python train.py --n_layer=13 --d_model=384 --n_head=6 --n_kv_head=6 --head_dim=64 --d_mlp=1536 --vocab_size=4096 --activation="gelu" --norm="layernorm" --norm_place="pre" --norm_eps=1e-05 --positions="learned" --qk_norm=false --attn_scale=0.125 --bias="none" --tie_embeddings=false --parallel_block=false --init="normal" --init_std_qkv=0.0176 --init_std_o=0.00345 --init_std_up=0.0176 --init_std_down=0.00345 --init_out_by_depth=true --optimizer="muon" --lr=0.0102 --lr_mult_o=1.03 --lr_mult_down=3.0 --beta1=0.93 --lr_head=0.00564 --grad_clip=2.0 --warmup_steps=200 --schedule="wsd" --decay_fraction=0.804 --decay_shape="linear" --final_lr_fraction=0.0 --batch_tokens=65536 --seq_len=1024 --doc_mask=true --train_tokens=367100000 --steps=5602 --dataset="wikipedia_en"
MLP neurons of a small language model. Each row is named by its layer, matrix (up: input weights; down: output weights) and neuron, and shows model dimensions 208-303. Each number is 128 + 32 x the weight over its row's rms, rounded and kept within 0 to 255. Numbers have three digits each.
After each neuron's rows, "fires on" lists the tokens most often at its 100 highest values on Wikipedia text that the model never trained on. A number after a token or word is its count.

L2.up1467:126156137117126141131168113116197090142181121129145129057103126168126146089138175152131159141171088118118153119097069132196124156138133157132037126083108095128166044089113081113146120147118138198068063113144105067075141141099140128149108100089110098138129146121083138138157142163115132161
L2.down1467:122143101148142119150128104184102155133104112126105123154123075128092100113090163166124154104167142147140133168130102085140137144115117191120102205114144168129136161069095117129167196163101121116123175109111139137066143174102148162128146177127197122133146130150111113086177131148085110191
fires on: ")" 43, " |" 9, ")," 5, "====" 4, "\n" 4

L6.up859:105147112186122124059165205019142099070145144119109134142075137109108093092064065134138176148152116143133139125064076152131116125167139173127090181126181163160127129141168140148133092135078104171066114216068125127144095130106148080165131122063117106146186120164134156115164178115116076110
L6.down859:147132104131068151122083141057094114143125177116154146168126140101119135116141106107108120060122146145143125141158105124141111129171124178119140096134072155094126144209091041118140157120096149161100144170151158147136172087053153139112092144081147139134102072162151121100127143143124122164
fires on: "-" 98

L8.up457:113078162076080086090129145100126132170176203157091167137100078103118177138127113128105077197151082147113108107149139115115151159153119123113124142105122181164086137160154115142169120100128120176112087132120125123218096099192137045145147174177119137119104118152134118147210167180122145082
L8.down457:184084100175159144161162134153135083100124135124153157163091114161109166118204115119127162062069110130127133115119227100189132146182122145116101076149145116164170167111130121124150137102118103160067077163166069109116182109114147092126131116174152147094090093083105133088118104111140146146
fires on: "g" 33, "in" 22, "t" 7, "n" 4

L8.up195:061146132121195184171120143130104103100127091172114143114116111146065173122136136158170138173158122127133108143156163102089134146156184101102146118160115125141153116088094073059151070145113119134098056125137152104157167196132118123100130143151112132094117070153141129125154120118114145112
L8.down195:108124164116136116185111126102107122162160132063114123124141145128167138100085120098113105221122124138164071107186085121136073122148148143112123157134078156165066136156170144188157098138104194106109143107181137160086143164193081114140117130068137056080101126098120133141110102150130191147
fires on: " " 37, " a" 19, "p" 15, "." 7, "ed" 5

L2.up1286:083148156089116175104193168095151142162129153136105133063142154194149183077146100125157159125126155175095119115088070083134103048125111086134069115162168105127128160116155080149133156092087115134104109131146122111084193165122132082198139139088123095194093107129131106145111143114129121130
L2.down1286:090038191153089103128116162130140133139138151146085149152100133131121140159118159138079127150116146105123122169161122117202055157175154185139161124064105130138139124156161107106156134140129079107162110112115110103175138160064136125148091081121131131088139111138144111095087163077122088101
fires on: ")" 53, "aces" 16, "199" 8, "197" 5, "\"" 4

L2.up1191:105137117149177123117187096091117193127140175099124142113129112103176150165138120141151122153105176095080106128149119098133196067171121115136121130160103182118140106222168117164133162141117104170139132108160181119124100104113114138129105148132145157160112086150177088163143144068147076152
L2.down1191:151131129112086135130105184164177078110125102164129132133120132161089111104113175133103123108149092151159171132113150164112070154087141151129155132119153091146113131037090130088158091127136140092108142152063078149134166149150153133148163121117138093114149196102079183086119105187139206102
fires on: " cost" 11, " Ah" 11, " however" 9, " aut" 7, "yl" 7, "ically" 6

L2.up480:122087116115085116096137130151075216137086129141167126143101136129055175116189120162141152119155065117063158183072110180109152152136126117088162145131129152137107109101138133150164190102091136141118119194115141153115143051172128162153084144161183146152050059164170079155124129147142147113
L2.down480:147168155144165090129145129126205092147164133111106140174160143151187094144071145087104090132111174157171126082195145088186089133134141162159113119124106072098155114139160101091123078115173156137148129060152109130137116185077097088142182112060085084110215185106081171096106144121105116145
fires on: " club" 13, "iga" 10, " side" 10, "ela" 7, " through" 6, " service" 5

L2.up811:129108119124166131154160135109180071067150087146144084146105121119128161142170089134135097159155102099105204143151159057130148122141137127182099147131155101118121141094141179067137083162137141154089087122157103109134062131113070066139181136128115121116156174158098126180154136155041122102
L2.down811:110140132116083134108130097113058182208120162087125170097164155155146098100062134088154167107130147152150057126110116193138120126116139148066150121094112148120136101147123101192109172106111128124150151147096130094101195114146149175134054106139160126140110095102133121075125115085221132131
fires on: "'," 14, "my" 12, " player" 9, " char" 8, "mit" 8

L2.up822:065146180138093103113138137093117115116054095123100103149166139152125160087123129062137166109143131142133172157145124096147143087037133090124106178137143097184105163119118153043157111080105115094148144133087096141196199112063151077129074134131137128120116139142140196125126094224164138120
L2.down822:211110082113167141140105111155130144144185148145153179103070092124138117174143121196087074144103124137114081119119142172110104191199121178146158064149124158068156067141145091240118160135154137152147080119191172119071061162191120170139171095102119118126129101089154064105122170051100141149
fires on: " artist" 11, " located" 11, " laun" 10, " band" 9, " However" 6, "Personal" 6

L2.up347:141122085138100102156112057148126094097167094103084099137146059091169174143119095179138116102140117142072114133137156099100103122158137178143125081126123133144106160132108145112138134171089107212176105118090140140118219145174179096079173218120154116137115109102172178092072105129181129138
L2.down347:129125153126163148099154196112123146152117182131175149107128203167112067124110155083102116110117150127169125140104101181134146137126158103115121158142130098111134121088154151118120129084170154074054167138149118103143032134094079156170112034123097131140151134153104062156178159113100125139
fires on: "me" 18, " particip" 17, "ability" 7, "abit" 6, " loss" 5

L8.up1174:162136132159112096158095096119160119134124099170175162148151193085150102105104151065064084157084121114114148161105115135123160109155096110173174178177161119138138119160166115161090147149110155050157169090143151129152147115130124091120125133126127159133082089110080141106156110149120163171
L8.down1174:094142148091085175113118153111124127183072144139121138142141097125153157095099144120102141098160053089140089145148111080110084123088120122109153091119091143066099165180110122158165089124122133181075101135089111076170145112127143112162109166073099145120113124143107102165072118140090110097
fires on: "ic" 36, "s" 7, " Mad" 5, "orn" 4

L2.up514:160127106157099085123180098150154152180112141125125146133144132117113112158080187084158113046138124148147164131137068092148149131200172156176131125109111120122115140096156081127160165125150106155103157132081091136081140155137133093193098135089123106118138101132150170092120133119141091109
L2.down514:103131143088156159157093143112096115085141148142120095129108122141138179117180060160095146215113141108112089123112193184087115132065073082073117120145136114136150109176102176112093104129110149139172091122157139148140134103103113162064184113184115154116091159115114128165140123126121155135
fires on: "uz" 16, "aces" 15, "ander" 11, "ih" 8, "..." 6

L2.up206:183161103112125186141051128114106110141100111129108110137130140179154091196140100109145171091115116138075090112103114126123064144221109093101093145066152121139139175107130154138114115091091193061128104119097151163160143107156179132095082100076106121116113124155141107120066112137095149120
L2.down206:081091160136126062116189138140150156107140149122160160134102118072094174082098123154126081160150153121167181140173138105137178087038130152144160117186093100119122076157134099120148140155177046178146136138154134102105096148109079115174165161161155123144135133113120129149191127116168090147
fires on: " released" 11, " open" 10, " release" 9, " plann" 8, " represent" 8, " Died" 6

L4.up1215:169152051098147113100159084125161100155185065068156093079155057164161140051159175088155185077129078151124155116092110066144152084117118116121054118119114117154152091099136065183121152155092117164074109086140111142102145136188137164121122126120079096173144104151141116108155147171096144131
L4.down1215:169125121110082115141121154080135107182098152167107108172173165153108115127131125169143153120188126111101186086113109093158098140149102160052152142132152176142128183158093132113070109153145108108145217124140154171163115157084132092156100141094163151135070162121158123153085157156149073130
fires on: " |" 81, ";" 11

L8.up29:154095139158075122105088195136121118150109136108212044140123106151104108148164117205141114111187100151114227160105140108109180081163169108131145112155151107177099160090060104136104115086122105159134086116171129092147094082123106094111076133117123126160115076143135117104142086137163169158
L8.down29:109146116125162113094063140115104125151125087127107166138090148100177103119181180075068105114094140166160074177128148090117083127090160163144133102147117077114088110150189144153117169176121137135128139140089115088065121148181122125081151134156137153123108124148120123168084133102065117144
fires on: " to" 49, " the" 4, "g" 4

L8.up929:170134113094140083134151155170117165156100125108149103079150118118224163144123071149145121111171181124133114110110130119150142148078131116130058136164135140127155133115145107191143093107127086174142150136182129087135111093209113149178156141132136160128094111096151106149101137163087163148
L8.down929:108109109176074093093110155171140107148141119118074097105167112127138111108127127150100113153167157146085120118114154071187150174203094079072126086136113066156202140138082111167151128155149154201096175089143222162166058129116148107146090147133131184129147110160084156122122114092111138153
fires on: "," 36, "." 21, ";" 6, " and" 4, "5" 4

L2.up36:116126131085091122109161057155093156137105104152158165172076136138150121144117186138146183103192133160087082132135097147133116103146161190101125111194183142137108177111096135154164163129126150102126109149126139188152128093093072119078119081078149139134147132086094178158093160125171054084
L2.down36:145127135145171140132079193119176111116144136087118079101160111143123159121140090112124082155104146105166179101124188129159108146130098086158135140082052125128171107128148118089109108149133085159166142115104118072136107169146196126205144133169116136105123119143178089101166114130101195161
fires on: "ars" 15, "ire" 15, "igned" 8, " find" 6, " Michigan" 6, " Henry" 5

L8.up1373:132097137114094119133123135176178141129080122171083133134043136163147141134151174163137131107176213146120133099109181083162142098059094155140113121140169115068094163137122080187145125079128157163132116057086066112091110115149146128092203066191098102055200136151176122162103123178122098095
L8.down1373:125129127124130130122126100126136109168137153130103161149169210136112105115136162138066103144082070085135104135058043187080082126165134130097120130143041189151129095084135172128100057151174162132147184142201155186124137147135061105100148184129152172132117136130068111128166172149133053158
fires on: "born" 15, "est" 14, " born" 14, "ent" 11, "s" 4, " and" 4

L2.up1212:111180098065134095146109140116166164194076173124102102102129121212115174078189089169129153111158140137116139095110093073137119124150147093061119080122123091090126144145109091152102161147055075144105141150158118109132159168107183097169130120120093109157109096136202076153101129147134145140
L2.down1212:075174160177114146126153144104130126160147103116138085075149152091074090128155152146108085157172173122098109185120088164130163143126158113101157152112117185130104132119106115166133125081124124085153096085124105183104124107125049134183151143097113106136145114106038155123155155120138083133
fires on: ";" 28, "." 28, " year" 8, " months" 7, " century" 7, " years" 5

L4.up693:139117174150115165086122111160101117122104140191085075080099129124196149097150155170176154119204104120089091130108139107174110113098153060149119147145154151188101144111142085105081142095125146117129111123088175119195174135143150186100142109113150121085079120156133202144080098179100133104
L4.down693:101148068094122087156140114070146154151139112084178160136155127118075133154121099090082103142074120122157150107137098126067156139184118187127118128117107095058120107154115154122151152143122089129128146124186095128063133136097121093150126174136122135162173138092143057114185163082140120140
fires on: " known" 18, "ating" 14, "ation" 12, "olog" 6, "ond" 5

L2.up1364:132135149059146147141110090148134132094114103116111146135134091114144122157114179134138116100113164134138153088091130134174118128135124112071118087132097104140077101144158137161132073171110079118149140110169114104067136170138146170148139144091124089132095125037096163098105120191150149143
L2.down1364:126121096187132090149140197127116122120138156147168114107124151150109137125149102132123119153129110133110105162168130100069145109129162147174124184107149156120172139105091108109137168094145183137143128122090131147165097123099136105097103132155123152110158144204147118161138132080089076153
fires on: " Japanese" 13, "uture" 9, "iation" 9, "akh" 8, "ations" 7, " Afric" 6

L2.up1437:159146170160104129146157097131096130160100175115123161124118113146073144111166137096064071105113133174070141132149117121086063143150137142065112145056148131147081149164114150094125093140141148145160074141126133123182088182106153146107124114141150154191181187126193134158117160176182122197
L2.down1437:091119092085164143112118158152124150076148085135172083147125117107192098124100136141188185142123138071151135106089169121159194106109141132174141113202099128103184097080132101173146148134088103120063182122135120134115174067166124137159096152104103099085090089117051121096146121092108121035
fires on: "ional" 21, " political" 18, " history" 12, " Racing" 8, "ama" 7, "road" 7

L4.up1226:173142073162180137037111144103126140133104132194171173123088155181117133199199099077134155135110072192148144152143147150155127090168116125145090079129164074128165092124119142115168132108107122113136097132140179135141133130140145140131132169130144150073162140158193127075106150076157151120
L4.down1226:104108214087082093199122144144148104117146124105099100122187132086151135046063161149097085097140178074111136112137101125083148148100141130102148162121105206108088169097158102117099120137130139164137149163097108125102114134099102121158128083098123091197104111129106111165137090181116125148
fires on: " War" 18, " all" 12, " right" 7, " any" 5, " Washington" 4, " CO" 4

L2.up593:115138108150100115082174140136121175141169186134163142176151124105120139124104104198117097118168139156136139164121093136129166106129114118127121135151111095126170132084140088075099133083192132120176116154061150134113171149141150143163143115150113119149089164079083136147040086070133089103
L2.down593:148110134112170143148112084115140068098077077122098122083087133162147106114157155087111140138086105110137088098132147121118093139136140145147148101120149160161089137175108179149154110173080143114087152099187123156133079126124084127095132134100171162108160081186208150103219158180125152149
fires on: "ice" 27, " Mad" 15, "ela" 10, "ces" 5, "ff" 5

L2.up1157:143185130079025129136089144150138075134101054098120125080126127198185165134150087134138096114167107126070141089057153139133137094150150113102161122149166163126151180086161102124092167129093090164083079157105143123144164154144172118131104110131099049124149107097116103091081181197107132107
L2.down1157:148115112126139144152144158151115143143089072093154159157145061182196108149142126104110060171107159155111116157132112125135189080123081104150180106177098164178189164163124130140123065170098158140098117096113114149178131094150157082131107099115147136136133148102137142119141084086049172109
fires on: " sp" 24, " Ev" 12, " Gen" 7, " Cur" 7, " ro" 7, " Serv" 5

L8.up1389:112139115154119144115136101158163130143091123149210109120130155109130189133140131172164179169190121092118137109138123072133150187121032084121112154054126114115141184142090131123115094119106116110134097086109133162068118134167133106145153139127059081156145095141091123125111185100134122089
L8.down1389:126131112105156136159141104137155132160151126101120126107139109161146060100086122111162173141036146186113138081140108145126131089148147136114157078163103125160098081149183108150163123159091141089087187189131131124205107097110167103199160115204165154105205155110130158077162131148170122129
fires on: " for" 15, "l" 13, "m" 10, " and" 7, " L" 7, "on" 4

L4.up1238:176114114127142056094137029147161179138103133076109102086122053139190127159146117137111089112168141106121080119138134159102126189134134131168125111116122119099151073101120176115115136114118093161115113134178156145059094094161183076147188108127071121086190152111152122143117142080141140103
L4.down1238:136119143147132115105082178145158102162123127107151134167136178132101062135107157088135131184149132100148168108109149152085112177114076104097129099109119134123154172169121155115166111131089168097073096140116161127108076147175079155067131091099110083152084089095144132161051153119107093079
fires on: "," 55, "." 14, ":" 6, ";" 4

L2.up649:155125084176124115087095177113139114154148133109114141145142104147125131153140077158118134098036164165166109112125109138127069124083157086125134092175140171066150131160124093134121081198083119186175133120107147137056100157132108155064146147141122113083151057185183150123099138131093102095
L2.down649:116128154101117138170156061132118153089109117122131119094114168094121117091129161067143128148224094043096146126102153103151176142165126144136104160075104075180095128109138141104137194068151118093086114138152097125193154106102124099193096099096140128152116198069064131133156107118174143158
fires on: "ible" 20, " India" 10, "une" 7, " range" 6, "ST" 6, "ended" 6

L4.up453:151172114111140145101151111084148117168167101119146082104154195150130124080170135135183165126161116142105164100134097089127135052134132085086112160094122099130101116125102101137161106076131153180121119176102070165166136131138122132152136098107082086208106130146151084107086087142046128126
L4.down453:140132158101140139147093119132115138189108138158131138143127164165131162187101154168144057135114093122091086098090088141156167143148116121084192157119152210141156121111139176100133111110110117089185125113146179112125106138097111174089161151085074151119080160128065160121070098071155120133
fires on: "." 53, " G" 9, " Cap" 6

L6.up1402:142124169137139118135106181129159082094184089154174125100127082116133184182099117181174095100106066164153144113117091136152061082099146175087117174099189105105092082141100122075054175138118159145166088129160170149134126150154119144118145199131116147170097099165159137139118116153095134170
L6.down1402:110128114103122118080094166086136144133116145092143121131150193194120088091160134120146153164117208094080115141111164159077169163155129114140167089168089147135169155063146104141123091146127107147158120145126136148078064112123157144111111081094159122134143197044114143132125115049162152077
fires on: "ar" 21, " place" 13, "own" 9, "et" 6, "an" 5, "al" 5

L2.up1095:084159150061204046101119129080085118047130123116153145127143107078120136157160094175150166137166128120153107190160128130173112142110158142105060149176115072103113080138171168138167100142137171195066121149106121114094093107139187098132116185149065114161124149116168105138165116134104117133
L2.down1095:146106112211050196160113144145190106151145132149124119134097152190138137111108139101109122157126146149106125089093121135087168088147140140133181101081161164128125184133114109131078144126140100078199112116166130145171142143130097166118142107082184168103133101145057156109096157140164171140
fires on: " family" 21, "hel" 19, "ise" 7, "ski" 6, " Pakistan" 5, "ives" 5

L6.up333:119144162180142131126106150175183136160085112151171149103103098149155143130151101142153162144163154167104108096181166162125070154158101066134149124137157090108100170110116168059130156144073080165164104149112139090105136081122185153127187153128094125106106107131106095152105194199153146174
L6.down333:118130176178138155083154135107107123132163125150135125150099168173145138190078224099080182176112140107164114129118154179090125123128096108134160113137103119166043133089140099090123126172092023101080116105168131105135164166104176128105130109087095093116173119074138117147072086116163127128
fires on: " of" 61, "." 19, "," 17

L8.up473:153114152131145138116176153083147164051134118104118123181099130166111155144080066119130123157159072117096124114093082155202142123083176169131097172077145109110149146111144138119128148107093131144162067189113183200120141078144119107189159106076113135107089147191153127135154140127120145139
L8.down473:136102151091147070140102118082138132133123163168168152081117112146098155075164150122134109064082172169170122091142089158105091153206100116172116094086108149074117096144125106082160115151162158118171147133177139079092168112112187133146115151177107083156180090175125115106094178130123145110
fires on: "-" 26, "s" 12, "ther" 6, "anc" 6, "ows" 5

L8.up316:118155149130096067146138134130079215115135078161072177156128124077123133122093133118131189103099133148117106165244130101115139073114108111057219090113130166068100141062125121192086121119130159124159135126154099134149178101161114127093156098102130134186187091090139206164119182165094070102
L8.down316:154183143110155160141091151149115094156141108069154149114105129138138137138077112114120081089147110117097163075074078132139118121131075071209104151113158091127124116163133154172115109122125146140136154111108132122087125106127103097128130149116089168124075132123113043137098175181201112112
fires on: " of" 29, "In" 7, "After" 6, " after" 6, " cap" 5

L2.up395:127106170155126104108158095111145063136109152069124084129131243169138143109187124125116082159152145148082098159120137143150062080093083165147097147128190143132160122146150133122145056071128146110170122087139116160127140180112096194132164171086171109124148102123107092072154110162145112130
L2.down395:109133088094142131132119143135112203111144111196133160102118057090128153130098137126140204127116092114154146066130119117124182166144159090133144087142087108111143115091129106096121164176142096195090156186130133089148107073148141089089086113169093118148090161136156166209119132089109154121
fires on: "ected" 13, "History" 10, "ility" 9, " Society" 6, " Ireland" 6, "erous" 6

L4.up809:120169108114107101145118115123122112123113118150155100097139137174135149139157179113184132150157118105110122125111083072142106129117146149091105138100144114163132133137142069102128150101088108145108137113113117123189149139092146090162157179157056081147096144144142117154138135201099132070
L4.down809:154168118165133142170112126154126101188087103141119117145146139121115148137117060198097105114126077165088140145098100218084126104149146126146129134133121172123161089158096127209105105115116134046138168094132075147092100136163165146060083124065112144191164101145085101168123122102132100137
fires on: "." 82, "ers" 10, "ves" 4

L4.up773:113140167115106152088156136127125136129106096150150184181110135067098169130124082135198120091187155065184140117103133134093114132119131115169060137159136103143100140133137181166064131131094115121112127140129126089151078142114108064117128157138097123120186173169140129079130138108157109185
L4.down773:123164075153128149170075090139115147032120132104147113051159126195125154121122097090080094183097101145106069108139129088126135111110160160106130121133125100148111119113137090112138148103156158130118135027166115180110168149186136185087138069090148104076111067082157107144092145110154167070
fires on: " " 26, " and" 8, " profess" 6, "airman" 6, " or" 5, " were" 5

L6.up79:145104119184119085114193146187090125175129199085085180118154122121123126094186092109094166069193115159161071116075148206154149161116089144162166143118139152140156130175118158146149112121072113062115097099141128101129077103202168107162099148139094103153153118096133084127136157164077147167
L6.down79:103099144200094093203033125114117075149127132083041147138110122120122124104112092135186064133104112101100144120112165113158153159129139129098091093135144149156166120136112085114098110196139210149094137079096114104113084147142163087146153159132176087136134103161150175095105146146124155199
fires on: " B" 20, "'s" 12, "'" 9, " s" 5, "iss" 4, " medal" 4

L2.up714:148170184127138148128120101171137128132099098183104107101168036086148095108135142083141105170136084130186078093147144169086116157114071116196158113060124143132095128112123124076189160137095183112174106064119112079093124123155140123155093188136123100127117170076144130141196114140149153094
L2.down714:064136139060180102107123126182138156101112107154101161113124068099112160158150128193204122122113143119166091153123141170118155160127118098167150103081116165103098066151120096086172085101122160141133121064127152100080168138137145085154141103187083137157135175142127122123150126145188130099
fires on: " since" 14, " place" 10, " built" 10, " first" 9, "ronze" 7, " third" 5

L4.up317:133120098105112158110083095139189166128142139149224099116142053144090117171118110170169084117154124111144170157142186132130156193100145052137118121095116104149150086138113133080074130110132119058133125102120186168092066084095132102138098112128114179144096123112171107136162112148130176165
L4.down317:128150103098146136102149151140106132138133116109094145171109167154109127102113121184091098179128113157114133139112031146216132160097089146130103159148061138113141163109121139186146121160107131139147122157084190053117150129143121091114122116171155111119118173118108159118089082099157160102
fires on: " to" 18, "th" 12, " tem" 10, " as" 9, " –" 8, " hold" 6

L8.up956:085088101126102122093104076223103166106132152139128149134102129100136081114168182131133171091113095134085139103142125132159063141161100140102173142183095175160101141097162153075101197148140113135092161163117124176169096143080113116128120101151183082127128122106158115153075127135124157106
L8.down956:186155119111163193136108148091137141162109077127101118145153123120116089109080104098123119161159124120154165154144067124052181134099183123110129131096148122125182147194104084137152075113137130167167112084134155085141175070150146127129125186104100127149102158117134107148118161115071135124
fires on: " of" 19, " the" 13, " The" 10, "qu" 4, "hip" 4

L4.up1082:111088149111133142098132154115118172151083095141133090133087161199143125114112118077148129115203132059128100090152165170116082115150138084121115150162173166133186110121091120097153106140145133159088074161138116135155102160092090123131151105158077154140140079135161153092133103127164143150
L4.down1082:110097110114157146121124150121158153028140133126147134114149174093116107074129141129123069107090151063099166163172083142166153146147100108110109123120117107093092096139134163129130101153114171171134075109116144125118132100199176137157115165140212111093109185139153117154120128132107152128
fires on: "." 39, "ed" 15, "ude" 5, "hn" 5, "y" 4

L4.up916:134144120120151149089159135137189108147079191144128166111142111105109179071134112129177158111154134108084100133111100149172163082121053137089064094151144105181145115124121132147124169178154118092205119158148127179133087134089149096156140086128170127157151114125152084142111061161120127081
L4.down916:099113116142129080124157051116080143135140075039117056170168176106145134109179187118085134136106141177119131143113145105122077188144170130138147163136158141143054158161118127146109160030058154148078083101084116128084111111162084115117184133155101140107117106126120197126119198157174100155
fires on: ";" 28, "\"." 14, "." 13, ":" 10, "==\n" 5

L6.up306:101142117135100179172139174100146122140149137164147124180127139086082170100173151119118165109166137019100132093141124133133105134112154142147189197078151178128079127203076163117088088118118137149146125098101112165142120149101133108068142076159105130133152075122075121172106132219150141162
L6.down306:178125031144134129068102190099137078143111109093093144159177116160190083124080097090192145129134117169108118136144123141191127153127138134139112117154143138129128159197132112152140139167132077103144152168117113132160145101120139127155156162117077108140157151136096144108191150127153114076
fires on: "l" 42, "b" 8, "m" 5, "ol" 5, "ine" 5

L2.up116:126127119152109109185091115203123165110087150098198094184096146148110098159142200123133110112176135148172106117082110140096116135152094105103133171072117138091152118157084141117141132133155161080111151171147200123205112120184079120103118105092151117113165094121117138155090125107206117155
L2.down116:157092119094154116093142141086105077165157158135096110103138078064095148129113087179105127099109141136022127106187116120111171118115159148132074113128130171154132147145141125131147127163147090168179135079143054136119084152123186132139082174193112173143064153071143161121131072094055163144
fires on: "\n\n" 41, " support" 6, " main" 4, " Succeeded" 4, ")\n\n" 4

L8.up797:110161092148126095166077087129127165163154159140093109158114138104155107178155146095163128090144106178126067108155130170107104093144103121158159163117169115131165119163135107136148147147138139133048080104132098111130072115122159159131092145067125133147137107136156081058175076108147139184
L8.down797:112138155129138110080086085115109087153099118140088112109119156190133121113129138130137126162097116107092122121151097101093080209140140124109049140125124159130148136190147144114134137098115131138145131123150190085134119147103105083192164118164149153174179119147148087142075146155152061108
fires on: "'s" 11, "e" 11, "ou" 10, "'" 10, "ar" 8, "ut" 6

L8.up1022:163142142171141127024115135122139154130117142108111093085174088094099129064115144088114143133143067168133166126097191162178095147112115077100100160152151128163117151154139136164203105129100064142144121120140124181166059084075179105117146106193125152148117164135157087117119138157105185142
L8.down1022:179077129133092090193176178161143109134135109162134140204079152153169082149106095132110120068164124167131093145099122138118110084118109197153100052095098126129138165192159163131079169119135172116155120153095114136102110070131124143114111163084190103110184086119102155126115138081128134147
fires on: "it" 19, "\n" 12, "t" 11, "g" 8, "n" 7

L6.up658:119157109110119143127084123150175150106161126106131126066140138133192125155116164111153167074123136217125102105144134167142115083174130138095081092180124091112078141158143157064076150120151148142077142110188126136133080166189088156150134155111157124110129108174189120098144133145082194098
L6.down658:096077155133070161167099151156174127134166087132134113098161172115096133100170176156048162154110114110114129137103093166115124145127142089126133154130168104150176118114109110087167104168154067124205095156103107120118115167090170132111135095175152144148105136104136099102107108162114114137
fires on: "an" 30, "ness" 10, "om" 9, "ar" 8, "man" 4, "ation" 4

L2.up62:115058135108174207123090093176185131133145112117160123109102174116079153133170142110122057123150133119142106096122130082060122096144138106174115091177195135106112139125167113158136097178120121099099157084176129120112097108116065124185097115150104088122162136192089158208112172118154156170
L2.down62:112203143152117061142129164076099097130118139113071164181113108111147086139085108173158201112106122089177129173147152152186152179137136148066147192107096124154136135140100134089106153117127147174123137167094124147169171136141211141029114164120149193100118142049132112054152087132090105109
fires on: " even" 17, " minutes" 11, "one" 9, " only" 8, " put" 6

L6.up552:140108116171068191154126139115158123103148121138146067171128130212143181158128139135201091125123156104108109132092134026152201100072149108149060167109179110119083164154077198095127124106113090138124156111140160152082089127162130124151138094097082121163119125182177093146140134115142102165
L6.down552:082125154148184123101167157096089110161126123093105166098164095067141073105088109098047110155116176093121123138213118169143065122172128137146149136171105141202142092095187073120116117158151187089146117109123121115119133069096108143087121150144151136081102151107104135133120136149104147149
fires on: "ies" 18, "s" 17, " and" 10, "idents" 8, "an" 5

L2.up290:142123175138147162100034167067079167103106159126149134159145137135056111127143069059158179158130138115129118063122152138112083116148122148103141159126092118109101106166119132082081059098129134135113103102152122135154147123118106120125108118125132109147088136139124117115131134175065157129
L2.down290:129114088116105088145199074184157087155151081140122109106108139117208122155115163220101064095135108169140166176109096147154189145127150102157125080149172123144168155104141123164176185156115104130116144150100115108136114115146161155132135136115137134115179124140118150116134139106193100163
fires on: "ography" 23, "view" 14, " given" 8, "arter" 7, " version" 5

L4.up411:159171135132115154108105175123188122157159152089143146137120102146112111161125092189174136151085095157139143152172130121148174119131134204176108219085103112115143134106077108130101089157178097145133141103134188208125093108134164081174155126095178108182124179163166060128137124117062100145
L4.down411:121129147163107168118120125158152154127122161119090119094161164126145091115162114121154075095113115162121164142164099078099162127141134142117120097145164121134087180151125142175121134118114119073091048122099172066101165163213084141108158110151103127083151169064075106069140184156099191120
fires on: " and" 29, " medal" 8, " ship" 6, "ies" 5, " m" 5

L4.up303:100127124118117112115082128145119109061135128125119108108111064094089126082111082092149108139119117123101110127119116119087133153145175086174109091147153058167167220114167096119142121173085089111143117125148169076065099130099143107127158126177089158110167159103109153164193139115110199165
L4.down303:123181148131142120128142084089114108204040134144110113126128149161127156113112123149132136131146124139134177093108126167158163137133163122127124199101130180099131170145089190158095157125083119075118201115092092125091128151096138177141086046119089092155076119171115100090085159079144139098
fires on: " |" 35, " medal" 10, " place" 8, " race" 4

L8.up187:108144120080127146110100111150121097191149074119136121148108080115128132090098145149112137096125119067079078116115125094129167118097118111117140114085147151098072100119118145095163171160078102146195153089078143116168160106141138058082172169159064093085144101123086113154125144153143163151
L8.down187:173110107064152101138100079101156108111117097065073172157120089159152188152127123147148119117080114122135235130142109170148148161104099125098206170108090096170137136117115131141059020140171075172092125135156115140135145152150152176131058143153125056112131171139154130116142103126184092124
fires on: "ro" 15, "ab" 13, "as" 7, "op" 7, "f" 6, "ra" 6

L2.up342:099158139115090104161127163156131129172099094153139131133120073109092134101113092128116134170113090111135145145094128199077142107120096140139075142124143132205121103124108163112171120153170145077128049076126145158130147156088154136131147129152111104118117116082126148136103125220145103066
L2.down342:158119148141098114112092097084104112103127081123109143135127083202180078131101077143086123179159156085124159153116131139082129112147083080170099103145177131112122060100113155149130086137165121062146102136209137101090053094156138151115113155115125091164145088144110109091107149134071108143
fires on: " prov" 21, " et" 12, " surv" 11, " det" 7, " requ" 7, " sugg" 6

L2.up526:143207106084129087130083155121116141126117118128186177144105114148109117133097108113060105085163137078093147182169091158125157087156151135131123154152115094121106150123113126161158099087139120122142140121090092110042101159057190114171139120090143153086170108119155138099108131103088148179
L2.down526:098041143193133152119165104138150140140141135114071059129176144107138143125179161137158125171055149178156103099068148119136118187122132096138138088114118158110113122143142136129083136140123108110100091138173172141183120111187059144069119155166090111155101152149073106157170159149145085105
fires on: " based" 12, " born" 11, "ributed" 9, " living" 7, " still" 7, "uff" 7

L2.up1014:048075115103069139140114171123140137105079128094152153138083142145158090127155187088126157108146145162156146205182112040151128122104159136106130183155161112115169100174122100143128086139116155131136141136107150064126128117172100097175165149119090045128142140159167093134093096105135066112
L2.down1014:205178132148180107128120091104125133166187107150100108139165135139118166127112053190135120145127109093115090075055144220110130132138127140152135076107087102147080136086134152085134184119142116128091137113159109195096151123091160154064093091123139213112095125104086154132161153143109189152
fires on: " while" 31, "ards" 10, " India" 10, "sych" 7, " himself" 6, "onent" 5